Part of a small language model's weights: width 256.
MLP neurons of a small language model. Each row is named by its layer, matrix (gate and up: input weights) and neuron, and shows model dimensions 0-127. Each number is 128 + 32 x the weight over its row's rms, rounded and kept within 0 to 255. Numbers have three digits each. A neuron's up and down rows have the sign that makes its largest values positive.
After each neuron's rows, "fires after" lists the tokens most often just before its 100 highest values on Wikipedia text that the model never trained on.

L3.gate317:172129071149190170126103173100080147118103152142210135122139135104144188094151132108119109123114109121154116072133142147147132152134132206145144093123135146097116149096142150117122149097167128118195139107136145111135117125153114139076116130145143158140070148125151156188136144115165178174144123122120150099165147160156096089113061198107136108179131189114110141136151128128117133118168
L3.up317:172227090118127135099205106128110112134127126099145115111134119108145106066182125152109165112066169125166112155139112105109137119157163098115145078127133096116134063088155151110157159101185154122114127125185185105108142114142090140129171146153119128173138067142093128135095074122133119130138091131079171163177060089151110148142128109161085106081102107121086117215192088124177096136124
fires after: "\n", " Ba", "ra"

L3.gate516:171120058141115157075114056112073180159124068142122125080095080148189123192135065184103159117149155120107141140147100159228128216105172151137100100188142123141124164122120138170112094109149084109163185130029162122107110120127123088076090156127132143113127121150127136167096174170109088137174143168102166139126098149119122093103124097115149140154135109140148123122147136115129123144125
L3.up516:138201075117126129062133136146032136107144078163085108107130082209078168194139084141142129147217145136146108145166141100182133133156119130086130115142147102102161140168152145121115093154147128077201177104115168094086147093122085134106138203172146137116132174133104163133095129136138122103157151136130164068132129134165065135155123059145131136165121098092133158143146123126191127172138
fires after: "\n"

L3.gate178:123175135135146142117155129100133121156045153118120144091077113136143112075108126165171150129151065127132142151124095062148159167123151151112125154117132130098122120108165117092123143120143094131152148079158148057098099113130161117114168199083146156082107130064121139084096146061136071131073162152165151098087180105148085101146123120125104099061107088149115176079072098177102167168064
L3.up178:145082109167180140135081139090114134131110104102094135202139090171129124103143144139160136095150123098089137111076170087147091170147107155096162101102133129077098130174039151144128067184094088134132132145110113135152076111109120098167167125129115189136092178154105094102136134167164096137162144199181187122088088104151109132140174160192142111107163101157114145080111134101129089162081
fires after: " on", "S", "s", " On", " |", "On"

L5.gate844:144070068151148134161170140083114131147103130106145108128103113103116161170159093125099167109150173139118096124153138116134180105130115127177127137151096212175139120121090107162152120135186113115149124206131165118094110094109129154083136194121137114159098142149079134161157177126138115191134113135162196127138161188084122149101162176077190106094049092130113134212124133082155174079083
L5.up844:136171152157207152158203112164183154133152158166159146108174169140109189102179099101019135104122134149156129102112114116124138139170132118086198128154090095128119169110170137162168148125163116107142139161174173111088144187141223138144108123073065085110153101100150139081126161115168171192148114143101188092161142166084096155088208140121094113131132083129111092148146125093081090093120
fires after: "ro", " a", " b", "ra", "g", "i"

L3.gate349:087160090102159106152146076081102131088118118115149148088159129127110167177133118124129155052166150142124111116105163123129120093114118159116168191162117150131126107150165140078177172102045080131127134112062175133107174091145156105069111115145155068174187127122133081106119129130175142106112147082123143134098144143113118143155126136107112103123112147132106182148069099141109126096126
L3.up349:126070114165124103079149103176151171121168131099143129132119158112122170133089076162143169103165116120141078107121126032122116137148117062108082152148091079143151110126163154145094096139170141128137093101136137095131117129108100155198125045127182140118068117124121104186110174126127144157147130181129149118125113132181160039096076109053091155128115145072147128147128218129119101108135
fires after: " Me", " De", " cl", "e", " met", "I"

L3.gate648:102138065112131115118107108091122149176178105093118108117129100151162168202131102114107135136132138149159113165173109142141148119068201133205159147091175146168146167095132187152147152112152078106156081070102130094160132143137150157132082185124118086134104125136145143079090191120124094136150173105140113164063150150166154127153160138118125160107097155111154129179140116079132160164129
L3.up648:125144116207143138109109150074120122080181121125095114182131119211033154178090097125086120112129120113139098065133142116140125142080201130158094118095150116090146093164191116088094146115193083122184115082122155119132081066121117106094111118195179111113176143113101158131118107132128134134173154166127140128085163120070106169135188152123117113071162128106168167144118117157132143150127
fires after: "\n"

L3.gate784:149098114075128171104125111097151117128093136128090179090140160166114076127104134152111155136108134142150145146127104181138153184166136165134142138173132129135107149123139127104157115130249156165091128170128128144130154141106148135149073193073104099098172132135153135130101102096138111125139155138116129174116096080167135136114104195141116190133153178159132149166104122116124084175151
L3.up784:139100185152115121144140145166122150145147112180102130121130128126147130079102134170097128223177090182145090121129084150096146076135122095143082152164181175162095079134105095118088086138135235166091139143180105139176110136128130070146099142121160130087087114162116104135101151178085131118117110172110154176154165144103118173108138143137110145126182152183147079119142129180089075054099
fires after: " ", " the", " (", "-", " de", "\n"

L3.gate218:109110093066121134130149103115119116147133085149138165114137124096081163154102133102182098130118134142099086213137092114175141098145203090110184156178164132115105101098072073091126121148074154062116152136147054098117151089158149074138063130134182136135169094142127139082135143087154094121099130072103124105162118110115228153110146140103155134136062110138119126102130178131121182108093
L3.up218:155094046106132137097152167149082184086109135107121114180159170107068121095089094078156106119167107146129138171131076139163147166175166146149125130092176150102182140115112127135142124141128128115100101078053078161111082124103091106165186160116134147134192128119157124145178118117119082147166127152113158142137113153044134146144135105157168135082152085129084082156157133148177118121041
fires after: "man", " con", " Man", "min", " Con"

L11.gate1022:119155086159123122123069119103111113186131128166196091119129102079111111146135154171111066166157139132055116083185114105165144150119110099105134145183124174095154210102106072128123130075166072132122183128162144161100116081172146136139132169119139113136121133155097126105174095075148086143064136145125139146103163140142119112141158166141127100137166136127101112116089100135093178164101
L11.up1022:086051080134156122123110122123079147150129095137168081145091179126048103077205194141177135148183196152133147157184164104150101129116135110132142137105081104124087115167088105136127157064092152195137094157062153150060077131111139140110150153111160148087081174158088125111132169159155134129110153203123141140113149128150122158168129114196152125138144084172135094132098169117151111114080
fires after: " |", " on", ":", " On", "\n", "On"

L11.gate915:175163141131153142137125144115129173131106162072112129045144121150093159149154051123073110158116108121163133152169072108168087149135137152125085138156117138185073143093136141078143111142167121143179088106057144128160173112108116168184092116103171121100107129107135119082154138118145103077115107116080146081087157159143117115132131105176076093158121152115136082151120056116136152185113
L11.up915:161132099158124129145138131154117128150107120141088127161172112106199141171140123159084162127163118085103109181165191163162085111144134080166138136159088135130152170105137112097104135098158136161088127215100159179149134100151177132176081169082125114177182110133152117079150063149097128181076099125142167101194068171091179166081193127128120126114136136094076133157108125165110106117095
fires after: "\n", ".", "==", " |", " =="

L4.gate23:088155114103075139100123115102103116149154137117130115111153104089111076154119078117093167137106149144191139155183162165151166199111173054130120113078169162120101197113134143089124158073192119114137106098122126106111157116086134123194122172129115143079193148115102098129130175137086115103094196166120168160071156146166084138127121150088118104096108160170180104148169086081115135180107
L4.up23:063168080111095104109148124119136107098149144118103124127116095130054085179100083107117121103131136137187129139191179122168167177121168110136084094099157167104132170144145136094150138089190086094188122139089130130085160067071140082160154175169095139083184189133093125143127153114085091092086192178146171171083145160132073144088155137109103088104115124160159140141155098143123159162107
fires after: "\n"

L2.gate601:159189139112150113110137031158106237146086130154119095149177119147111066126172083146163137098129166086161108129107125117174122086128176150129145128141140187106151107102141147108137099104181132065146150154180092168192114130077109136114150048116166129104104137058187149101134151101083112095170210163130112165079141135113104118041125119161100138135139129142109150125108089155169105134147
L2.up601:098100138088141103080193118095166130109147132069078121187152146129152090110121119159119123080103096160143131121197155157117133128130109135182168153146077144127114098089186189147118157078165170161104133127154105132164123091147097156108092162144109103142122109183074153121123108162103108082083148115164138100141094121081151126140145134186146118103097104156124085067180164096118167172162
fires after: "t", "ter", " G", " Ad", "ad", " de"

L2.gate844:133102155127091118169147098162122117144159126060141117131108132133120140123097150098126119110115193136131122159222132077142092147138176084119107118137131109133104165131155127155106096141104134128200115096124165106221102155095130168113138157128138125163134127077081106168124094137069079079132148161125119146111010144120161106098100147086073135101113127189119100160118119114119098179156
L2.up844:191102097119143110136128148144142110097172111083129141126156117193115123167099101122152060108088101170116149157148060197161116187113161150110139143122147182115152149041117109083150144133134136103143095143134083119158058210093164069130103131141110092152177119137073077122125096178099122134097123073136153164128132140110163138080189174137103077115092074127106172101210088149159162134155
fires after: " ", " po", " per", "ra", "li", "s"

L3.gate302:093158106128110131079085069087143109211168198161143119070115157141148105138116148126100065113158151116120148080139085096120070106170124082114121057080127113134081140111072082114129152158129106117137171082110079104150127148157145124126058148092126077080164162072110110095085088086148126139059128122117069089157151166115149128141211141161124132069140175118130094139107109128107102079127
L3.up302:091156126130102118059116112104149102159173139088119171078102132141144129124133170135105091157199152093134169109117128087097136108146110130062127108070114136110116170112103079118098179171118139111154138089129119140129106146134100152110083170172135106082201225092119119107106149138155093145120136166124055103151135111126166142137202082139144081087089186101077147137107134154141087115144
fires after: "|---|---|", "|", " c", " re", " co", "---|---|---|---|"

L2.gate644:116110151128153092143091106127070039120163154130169098155141130122143086156167091081070094114113115154143151163162102139116116140177177123108042096144120171108095136128109074128085138181151151124122104129167125137002084127097068156118151119104130157111081159157151081076164113133088118159134105097162157088142127135066064143134106141158085132138094100081097107112139136139143154157101
L2.up644:128144123140111138047147168105116066118146150102134153133130110169153071108081065106151133111111124061109117137140145156143121172125164151114122131149085203102082109163116142167109182099169127104121120181093133162123113143145111144109165062145124181138095175143090092139151119094112151112132122122152121103076191154180106178096099193156135107171107181136155182135144077144142198115119
fires after: "st", " be", " down", " to", " U"

L4.gate689:080192125122143129095204129120107132165152199110156132083117120100108148204125176138103114094134147120083103108163168102102194143142174086066112077156156115170108088078088078130158114135173121186132121110138144117143134094138192145144133173090166142119101098168099131167123155142116105121153121148184137161105136122121116105137128106099128157102198199147137118127145130143188139158077
L4.up689:097104131101113122079118078123097115117129117144158142111060112117149134147129197146144127072202086123131223099147162165162180180128131105122133154154129143175195077109145076166152142108065140151120083140149083181107136186192143177151112144112179099107118070129183144168101131079150162110082151078104134095147165093194157178145127160124152129098172161109109115118118200068120162115084
fires after: " A", "A", "a", "li"

L11.gate623:141184136132189163162101137081126108114141083133115127104110172112110139137133140153109129117131194188168113150119113103134143112113142091124145121138165139083127165105104156135192120113092120061081128098121128073181128096102159106164107112121138124098145088172114166148050120129156146055111174064158129126133129127108119171168156125129150150098164176117190140178111144086165132125147
L11.up623:158143141176102122169122123112125144124139100098067148152110101163116150160083148132131110205164045101096146100189131108129125131113119050111123150117155152099120144184048118159042080167126111137054161121150154115128100123164131129190105144140136150104129149178093143098161072109141098073068148137139148116137111165193182132147109175164100160127166160164151175118111108105115119078126
fires after: " ", " |", "-", " \""

L3.gate791:128101111132146118097176120122108152178128202075093165153090103115104121111088171113088162107162160154128099088128158143078174122123147127129115131123143077155069091097192100138155090092168120141135162105121112047102149135048114164168081123157130140183131137094158138132099166130130080113183111125197132170130127109168147110106098141162129153144124168191102096136082133127079163114124
L3.up791:101115095127116179161118156122115182123117182102129103138119137131155145120134185139124153133107133153114151150122177160110139129110189144143115138118160094169105108180153084109096111099073101142105088121128178111109167131123122100137148106096150173089162144097182117080140113084146105147106185089160192096145128104083083178147162093188108166144103101122102134112156233144171125131091
fires after: "s", " S", "ft", " Sa", "com", "S"

L4.gate797:084116163093114161096111107115103127192134070165142143098100076132131184148087125173102096131082119139121126097173111140148126110179163113108153103088136122053061157120194180093096119126108136118112057136082192090197115121124086119105136079111128138118104183147147125130158155141148153128079090144117133082146106167150132097136176016185091127059112142140115157160164156090133155095112
L4.up797:135142117105126118168087113149147093109096151127127088107126108096118097059158147131108116121152113133123153151130158200135082098189178103106135103100177089144104144141106083107160197162158144125126139115102174099140129157099069148141153116126087116110104204157102117147107104177178121115158187152120127123013090126059110098169101139118164158106110098160103129181136133118165114134155
fires after: "p", "per", " sp", "mp", "on", " imp"

L2.gate31:132142099108127139104207104129106147158151097150159154152108175165096093200141128096142173109139138078152081079144131092146156114154154072100123126132186159147125162136128072162183104142122133110058066183111073120104179102133108206108172172128127129083101094138111134081111138109118093084100137140140129127010179089106086110123138133100110105106171185070155106124172131130157107139157
L2.up31:132149185112092118119083124178102124107126101078083119143141100095144091114167153180100199169145126117105154073128177086128136129148091075178182155177075179150152131198184168093110128125098138198138152152085074128146137129135167126168124162101181127053156157145158188147105171082046174113125169113158103142119073105135136155104189174143147154114080081141129160111130102087128124150132
fires after: " A", " se", " Se", " W", "a", " di"

L11.gate786:133146110181142147098177121172086184165085084169173164126123158097168174151144138122102120128160128153191134165062125077125082144078158105067175073120066150199142108078136112142116144099119134180162137159083148094151121109106125104136182135181145136149197101131131100114114134120174136109048151144088120136149163198109107064140122117076092127153178134138054127115159093089129101159156
L11.up786:150129111191137085103147093170121160160098122172105123153160144157158087085201175154187197099127166144151164159152120095089085143119133125124142130070157125091119168140091108158162123082112116083125170153092223149109206131146177082093159165091156085160114126109179146107099103146101168149132096117109116164088098077098126139134121119125073118137175139097130119193115140097132120094149
fires after: "\n", " F", " ", " G", " f", " p"

L3.gate803:060115121101136100131103089141143100086132121117158171129147156085126176147183163054196130093098147155122179138143100124114165124152136105154216081081145085083153125176102143142126122122152106085165130103175114138137142122128070156127121115156087117120096180081070117108113155118150132118136097120103163134187104145180128128154162149119110110105148165149192163089116180131117122137181
L3.up803:148103123114117131107095129146120135124149050126148175088111139097177211157156139104131147104080182028160076154114116147129129177105125166193127048107130183112104095137096141073158158100173126144118145150056130111111112139126125127063157168164127071111175149070159086152143111121233146135172123126121075101106153147164148100142123076121191104113119144083139160094122123127130138105167
fires after: "al", "il", "l", " Cor", "ir"

L2.gate370:101150118130120123103139064117106114145156148111110128108174164107161149154095133082182180159143199159057165115173111096145116163186107062105148136199146125090143173118107182064089108107108137116175161117170097142103100081114140143150104127132148087108214120131149103142126171183170098077062186153093114177148099038163121166137108130138133137105119147180165124099135061140146133140094
L2.up370:115064093173119135095120152150115112127127157153158159104175119132158122137144156102076121143082070137116181154113151158167138065112148157158066140162139169123080138132171148078127140151195116167132090088158089129115182109131088135061119087155101125124135095113149184151099106136123146132130156117126141123117051208131098135200130162174115143136135145152137110096134102137071145184114
fires after: " do", "y", "th", " h", " w", "o"

L2.gate477:097140105138036106113129051144153171160117144172168115146129111106097136108179082128145138095137110094120089084153170071167121108111068120103112112178140177114171152104122162108182064115158156111125120075098146126134119201129170162136099131132106101061115089127180154120113114115096137147124147164100127092158177058105123116156122111153138145149183108126112121123130118141119122150078
L2.up477:166116119153092115112164137141168115111138141164082142153088117102155112116119137182143134132150108168140112126176190156134125132156120147122125127188144122103197118105165207135127145178157119132142152086125143178104147096133123132112188112140154164153070123052074104124129085120116176109110128132154157124151132119154183124143117150129143100134174135135109093081114091138161153111155
fires after: "d", "ad", "la", "me", " Ad", ","

L3.gate684:157102089114059114110157101142102097143188177154177166135078101091073159165115126093114117132123145147114149135173092075132151144097121067079099158120182083136174138076091094097091113183174085105126134130122163095099110106110143138145175140128137071114094140151092168162146203128163102210140153158174112149148198131048115143132124187158121141121090125129126131090103143160115140157103
L3.up684:178158100144073137112153131145124131161117146183112149111108102172110159127175135121121155185118111212147110100134160072102101177110113070067107173175145054152100144120110186136151142116127166126116087172097185143091127157156135122194134148126186109086160144165096083166121172082158107120076133172129109140086176134218140122074083119078168184149171137081124128141107123079147100156145
fires after: "ri", "ra", "li", " No", " A"

L4.gate1023:132210094106111128148168110112081146091089138127108169157159098112134142089108142075149141106128128125168139170131104094189128120111093119081161120160130145185046158088152096166098068157194127126160118086140152160167070129121123143126098156114191100149130161145111121165112085109140116075115096111151129136140200073164136057133099151147125185099104100130162101169157164109115164112071
L4.up1023:211145124116099120126167142110106100119128161142088100133142154117127100075155110112170126150196085123182158159154164152112106161107112153054156109174106141072137096114075113163098097210135111096145097120130111101164174110189118120122148115200160149140145137170123168167143099096125130129135135142142136096103142148188130128098094132118155147161122163145169158149097102134152136185077
fires after: " to", " T", "r", "u", "tra"

L2.gate919:095119146160150105106105157132125142141137136166146174091147054086140111167106141069152139167109169092136130147161109057156134112099128078140062107135140097131156141097077131150150132105068159119142138108070099159151087125113197119089156168171163116158156124093095136162060197134119135094125097073083187100084117137113094086159072086089103137161134105150130116150154145133081145151084
L2.up919:197169093118071125120154186085121148165122153135141148100096142156144159145090149203085108161148119105147204118157151184035097175147127101123112148084098109103139089142112084159100091132102158097097119088057164168138096099166142135134126146133117084094118110156174142113103164181161155146143161171130144067188118146132122150191102158067137110162174088115139122094087173122102121152111
fires after: " di", " G", " Di", " found", "-", "a"

L2.gate526:145147141084084143132046072128107128186071082147128107100091139121143128125060157106076134193180108162180137151154088127173142118138124086072147145110094167106130143129095122143093130121136073137146146123168067098073160116108109102123049161094093197102143078120151123146087139089109160171172151178095066159148098128066169064145136110159099073115179134152164144106148139139187095106173
L2.up526:178082148102115110128166141095138144100123149111129131098109115115080148196122143117132098132133163096185123114148112038165150169190037121109139141093039109113147119196107145142132153204086099069146125152103089132078170113180137077122111120141129141143127097127125115162146144114131129163158126158103141173155072171195184118127148126122097117121107116120191178152146143182168135086161
fires after: "ne", "e", " se", "n", "ge", "\n"

L4.gate541:070172119151086121093148119125104128124160132124115129121133083143096071145141078125110155137124120122140109170172189151164137201085175100168100126124182123152120172104117162113124167088162103130171125093112130120145153111116116140144119179128098128085172162143078148104105193144118132098092202186116168158058166187183059151124167123081111131067145112171140138165147089079101137147081
L4.up541:066167075148100108099163119140117133085156149105098144123120074159052086183115098122123129108137122127171095142173185124173139182081173121156095119122174146144122137161132165119138129082164083102198139128104132107102162074106122087136166173139092128088177202150091148118093153115112108093094196189125157172072155163152078151094178124082108125104148096154169148159127112117111146146081
fires after: "\n"

L2.gate152:089115113136138126142135049083200096157126115124126170134098146181111138065126085131185174110099110154119125185161083161145111084099178137120144116137159081135132192123138151080095132151155127075166074119117109135175075103106113160175103129073185140099144111186130129161159194128131087087112180110157129150137084155127073102115072120098146094055136139159099109124169073058152156153103
L2.up152:107116092170119141071123112144133059142121124145096148153084124167155074133133128130133134171134125151117105096111111128119148098142142156138105194127090150167108133146145136194152109177130115092167120168170069132152078150126108185111104164129098119154141148134156098111117133090093153097215095095081146159091078188138129094213073202140118178147124119099150117139113078124170100150075
fires after: " do", " h", "al", ".", "L", "co"

L5.gate142:163141129182130170165144159072064076147098129129127116082125160102155178096061135136135160123124068121124138086147119174165140113096127100094116157129148142139150121126094148106179160162117099103161134141107125049131118190113164138135104143107074112130062134147152110181147150154112146146169137186177152158072131100183122107126132105157171137177125209113068129121100144100082190089120
L5.up142:074109168138092120149170105093110125132113095080079135096122170187166136110142134127137122092107154164125102137139158099096149121164094143167126128125174100112167108181160161143185149225171148113177147196138154074094148156062151156168089116190124130154177117122120173187091103191145140142127104151148163199125096170151120149049151187164080148107112137082108113167094169142086123139040
fires after: " ", "s", " se", " S", "'"

L3.gate823:137127135075081163127123131085121112130194120088112158119144110140098100109113102134145091167096125141166136124182169110127128171039205094112132175141112161153126113166119089104133165098156131169197059137161103114148143130172126160150079148103149144096090087137095132107081116146122112129107146101120161143108155147088106130125235140127143154103106102117210143121128124115123148142146
L3.up823:148164113107133139174109132082118130103146102149161129167169109168093146128123146136117089173073118076165099142202182093130123173116178170106123166127096119106122121220131090100128135162105137164196098123136144092179169136121130153154089116178120104103126181188062123162115158223106109145118144144084120119142145143137136114070173108122146118104093094109183192110130060145150096109165
fires after: " In", "In", "n", "See", " in"

L3.gate560:130104155151166162134135118095142091101095160134168134076120089164140086151132137118094106130108129116196136144127122151133166116179167100192113114114163139092106148117159134163087154130119105138148073130109119079073085095148096111156194113145109195106092103100138202131109153103076142078167110148148175151114160149103188130141122174119153118129150119112150119148185147151097137131096
L3.up560:166139122109106188161171153124102112180163123143153119153127130105132102153156188167072154092114150117119148153147158124146163118159094092120165115147110170070100105129124128072143145152127205077145105130054141131111114105113149175091161161085158138142175148119070117126132081134136087091149074136109093076182127098137135113148137103170094137166078164080100134191113121106068118100131
fires after: "\n", "/", " be", ":"

L5.gate431:123140095167118162188084123076113157143111126120144105155108102146135147124187097193113095082099126153170105125160152135145110124140155128097090113122116146109128122118123156136078101188122140108114146073124163143191103144071089122108122079094117149157121100100113178109110183123097125092168120074118149130137102196109064155156131075180179129107125121084216109091134117177119191153163
L5.up431:153128121135163125093140164162166109117081140134132142147139112104121105145157111149151127113155131067086132129157163158137195164122136138161139188110117162112143173090158157130173156161137132080199161135106130094172149112083108170175144118103099094146153084157144154070103117133139156176142096101074119096134063167163114157110152142143142092095103156198115085134136086161115161132085
fires after: "==", "===", "es", " ==", "ist"

L4.gate920:181089124100154156129143110114095128143104158165165118064129063106083123094173087124112121134129063114150126102111082116175156081151126112213129134103138198160087124166154153118131131120150112131128166063087120155144108082188148166086138159102125126083134116107178143066144141103168137163111152128144136094102192165108114123104097189156113150124187117096188041108081108124106173155099
L4.up920:088096123082154129121080119112138123135149141123099111050035165155161098147105125149142134081136136128146140128150092110091118136105135137084150104150180131127149091135100104106146197211173115088156086158103154161117139131164120172059125153077115145050096179089145098093168111111122160131162143148184145112101089160112172141160140121084122195080115111145131140143099189125108088146114
fires after: "c", "cc", "s", "le", "ni", "ev"

L2.gate810:162135110121171150115119133102126124150130174169127120135135099093158143133132147094121166043150132131144173175124129159160141155119166070175120117105079094223131109085107101164156124125115123155188160170110129089059177145080138133155105167098131072196125159138124112145103115166129070124090147157149132121110153189087078118183147116134128129208153210131112070105137117097076130154100
L2.up810:050122107104096162136148138146117170079154185160062139101120123123072150137117126092110110126063122093138121172120116166123156179186125125115144113142075122110184065106116142141141129107112097118071158064110133070128100105074125134144114086148126113112169139066127060147132135093153143145091093133118098204136141144121092160121148168101096149159051112153134141120087109164143122099093
fires after: "s", "ri", "r", " S", " Ra", "an"

L3.gate904:065129104167114139120167085096082091168098080104163111154167138123168172151141075135158134146132146147144138153152109170186181123132146103073154123126130110140135125127150159141119100101106092078132130164133141087153086151151113074111076081034039120109171082162063163090109190079107151112084109101099155135130137123102111156149129130094132153091143125122120040161109148131126111166118
L3.up904:107169110100146122113162153078123074074133099124127114128165111180126136143123093145105116069158144129125116112114137130185153096136134159092200121081099084109145152127137189119128081089102134067158147163133144099157145116089071096135160108099041115107196174156089104123114123115140133140051090124113124110147149114082146112159104144140142099091102133092140076127106141159143126202145
fires after: "\n", "==", " =="

L2.gate1017:161107173114142128108154136097093114139148121147149136143153086140146096087133116113146098124135149136164188125147060111186159128109147159135189176097137202160107125096091172126162120103190118117124204110116106131150125120138123141159097145125126086122065117210104142158107094162175137103113130141060105101158147151114146083136131095070144140102089147099204093105163130055129100121135
L2.up1017:222121154157181126166140113154131170129068124133154167131146117004131088104109132101158129146100169136219129086130148113086111076140158192114101088143135129074102165096165152106158123134134102170147086147151137132188104088125122177163125089115132117139081141105117130149107178110108076120126094086114137110085114137096127157146141131156151147105157033110155094189085111136086147107081
fires after: "ol", " Le", "ig", "or", "av", "ut"

L2.gate44:077142172138153098076147088118105149124158137151125168174128111149121180168126196143119149166092185127153139131111162126137124118084169079111102111131133113062098189134152140086089125145151106096134073112102172067122119189072142144136157089114133139074090087160126160054151113136166053138085196130101122112088129177072159101076181125102087186091133128139149164125134173105085106127137
L2.up44:164111107168066154167083049128098057172134120082147120116150137104138119127134095190145163076158171115101143082181125091126140117164079104112123080114188179115093151097153106135127125149104163145100172154109129143144145148116075132107151122092139108132111097181117122138148064135165078114142124126170170171135026152139159089119150159132105166156149103144153132112142084154108168086092
fires after: " comp", " sp", "m", "mp", " imp", "con"

L5.gate72:037114161176127140088097096060069160108098101134143124164132138138118091150095119127108203125113134105142142150108202209131111105101120170125119140078205142129134109042127134106096135143133175125125229182083133108080113099089182140116107127152114160067105141093127157129091098119205131101066131166155057104137115089102111161135187133125148081106146147127139170152143106155108105094138
L5.up72:167140143162119105140104094132123110125082123148093137167122120162174095102106151134085145097144095151118099154115077143106169174165164166172135091089189066092213111147134126053099115150142130098136130157151115074150088114194156067147119106138157140151151086070180093074118152087146164118104108130086111106124132174190207118156071150115122093145168176163117155139163181103119156128103
fires after: " ", "-", "S", " P", " p", ":"

L2.gate295:107132140088134117095148101131163107147142105139140144167128133160123182128114146096175187172092135068118066181119178123145163130080158174208169119125154190096162095144101097124109137137110128148134182064100130070080096118167110152167107122168202186095130118177136197092116156081102091087173181119100170142182134103117176143115104203122144173113085170104122110167099146152118128102129
L2.up295:143129138167136132115140175057129157074158114164132153130170104126141143138103140124127151093131081121138129109107088151130196164082133177111101112163155140100142147132078159136149122172145126077114138081095159090117110066122084155133110100101092103114123110127065135165104115127161157143133180203133142193148177121117109130164109133158123128097074108144146120138087103141109126068167
fires after: " count", "ur", " join", " Con", " con", "out"

L3.gate773:120118172118162144128156144116107146152120129086155169141186086093116124156165132104106185136115148173132103147219108146171104179091124143055171149118168117156096127099150136066133164101114121088148113082106156126132159139141204153136121110117067067091110148100172156130102175138151146095117137101112086136125079174150142129118196054111112131108123108176108155138160125117103084141126
L3.up773:109079153117125146188148173132188097104145107165117107156181116085101165134148076121095162148164167165133163153155114166102148168102163058088218128145117155122064142172133139074137174152102132150122107140152082164152116149161192118083144147096138108165173135134130104120154130152207181093145100114147081132166051111067181164140130144136184078107121145198182158117124124143124077089150
fires after: " G", " g", "e", "ig", "ro"

L4.gate244:059156114130137111129146138118093143105154138133092116142134080125059095142168064119121124098091131107212128133160153127113163191145127131173109119106164158110136132110151133111168144083151114101177117084065155130085186111088102107170167191141109140086153196100090137161186176112090080126091151141098161122085134179122104141099136143101096116135118147143128124182168128154108147156133
L4.up244:106139099128106123112157113103157043118161125117101112132080105088085098153120097110102120104110133144183130146170165138176180209136149112143068096091185153106156117101131141120138147114144100112180151137107154147116190065100119071126117170125114158098184180125095137120161151147083111112111167179125160167102139151135073107101152162120088072105111145148156113146177110131103133184099
fires after: "\n"

L2.gate998:137154078130094108074145114101139103149116144108108088171172079125191135136049115151093109197168116144127146078090101099173130115110112081142155157176133158178139151080099130114139102095149121177107157117112075165083089093152161091129140133134094165159138146089097138165078117096145101156155116180129155167111155163108102120102101132120137122097149149122172121141157119137082063166166
L2.up998:134131107086075111118184154175112142063114167178045080175114121100160137128122106113128086154129090116126196130100135118116146102165080180126177138138151152145126115092102141123118106130082160143087166126139124159145099131143133091178184167149043098200151068124144110143096086117149161188141147130155141142140097126173105135101103100085140085107101130117179140144140117176058094168188
fires after: " ", " De", "er", " se", "e", "it"

L4.gate678:131124116175118146097096141038055198182149127092142144106134093047120144186166116136137108125134108166104149116184077187152117126094152139145067137183159084147114189094119136149105124142123129139154153135139114058124128127188146140163128118120069097110121163150097104160118178034106139127136151111105110129103146108145081162112120128092143116178158153104181146148124132085139145177083
L4.up678:067174135214147116120121116155089121158157099133160134079102137101107114168145067107119108122175083082104131137180177140202108170118119172150144064146118117110138074127135164150100164123183181171153088129119164167149120111174138146108139064114089153196142136143175137108120083117155095157104107112132121132170130107118152176146169147078088097078082188141084110180131108177130151131116
fires after: " the", " The", "lo", "l", "ru", "ra"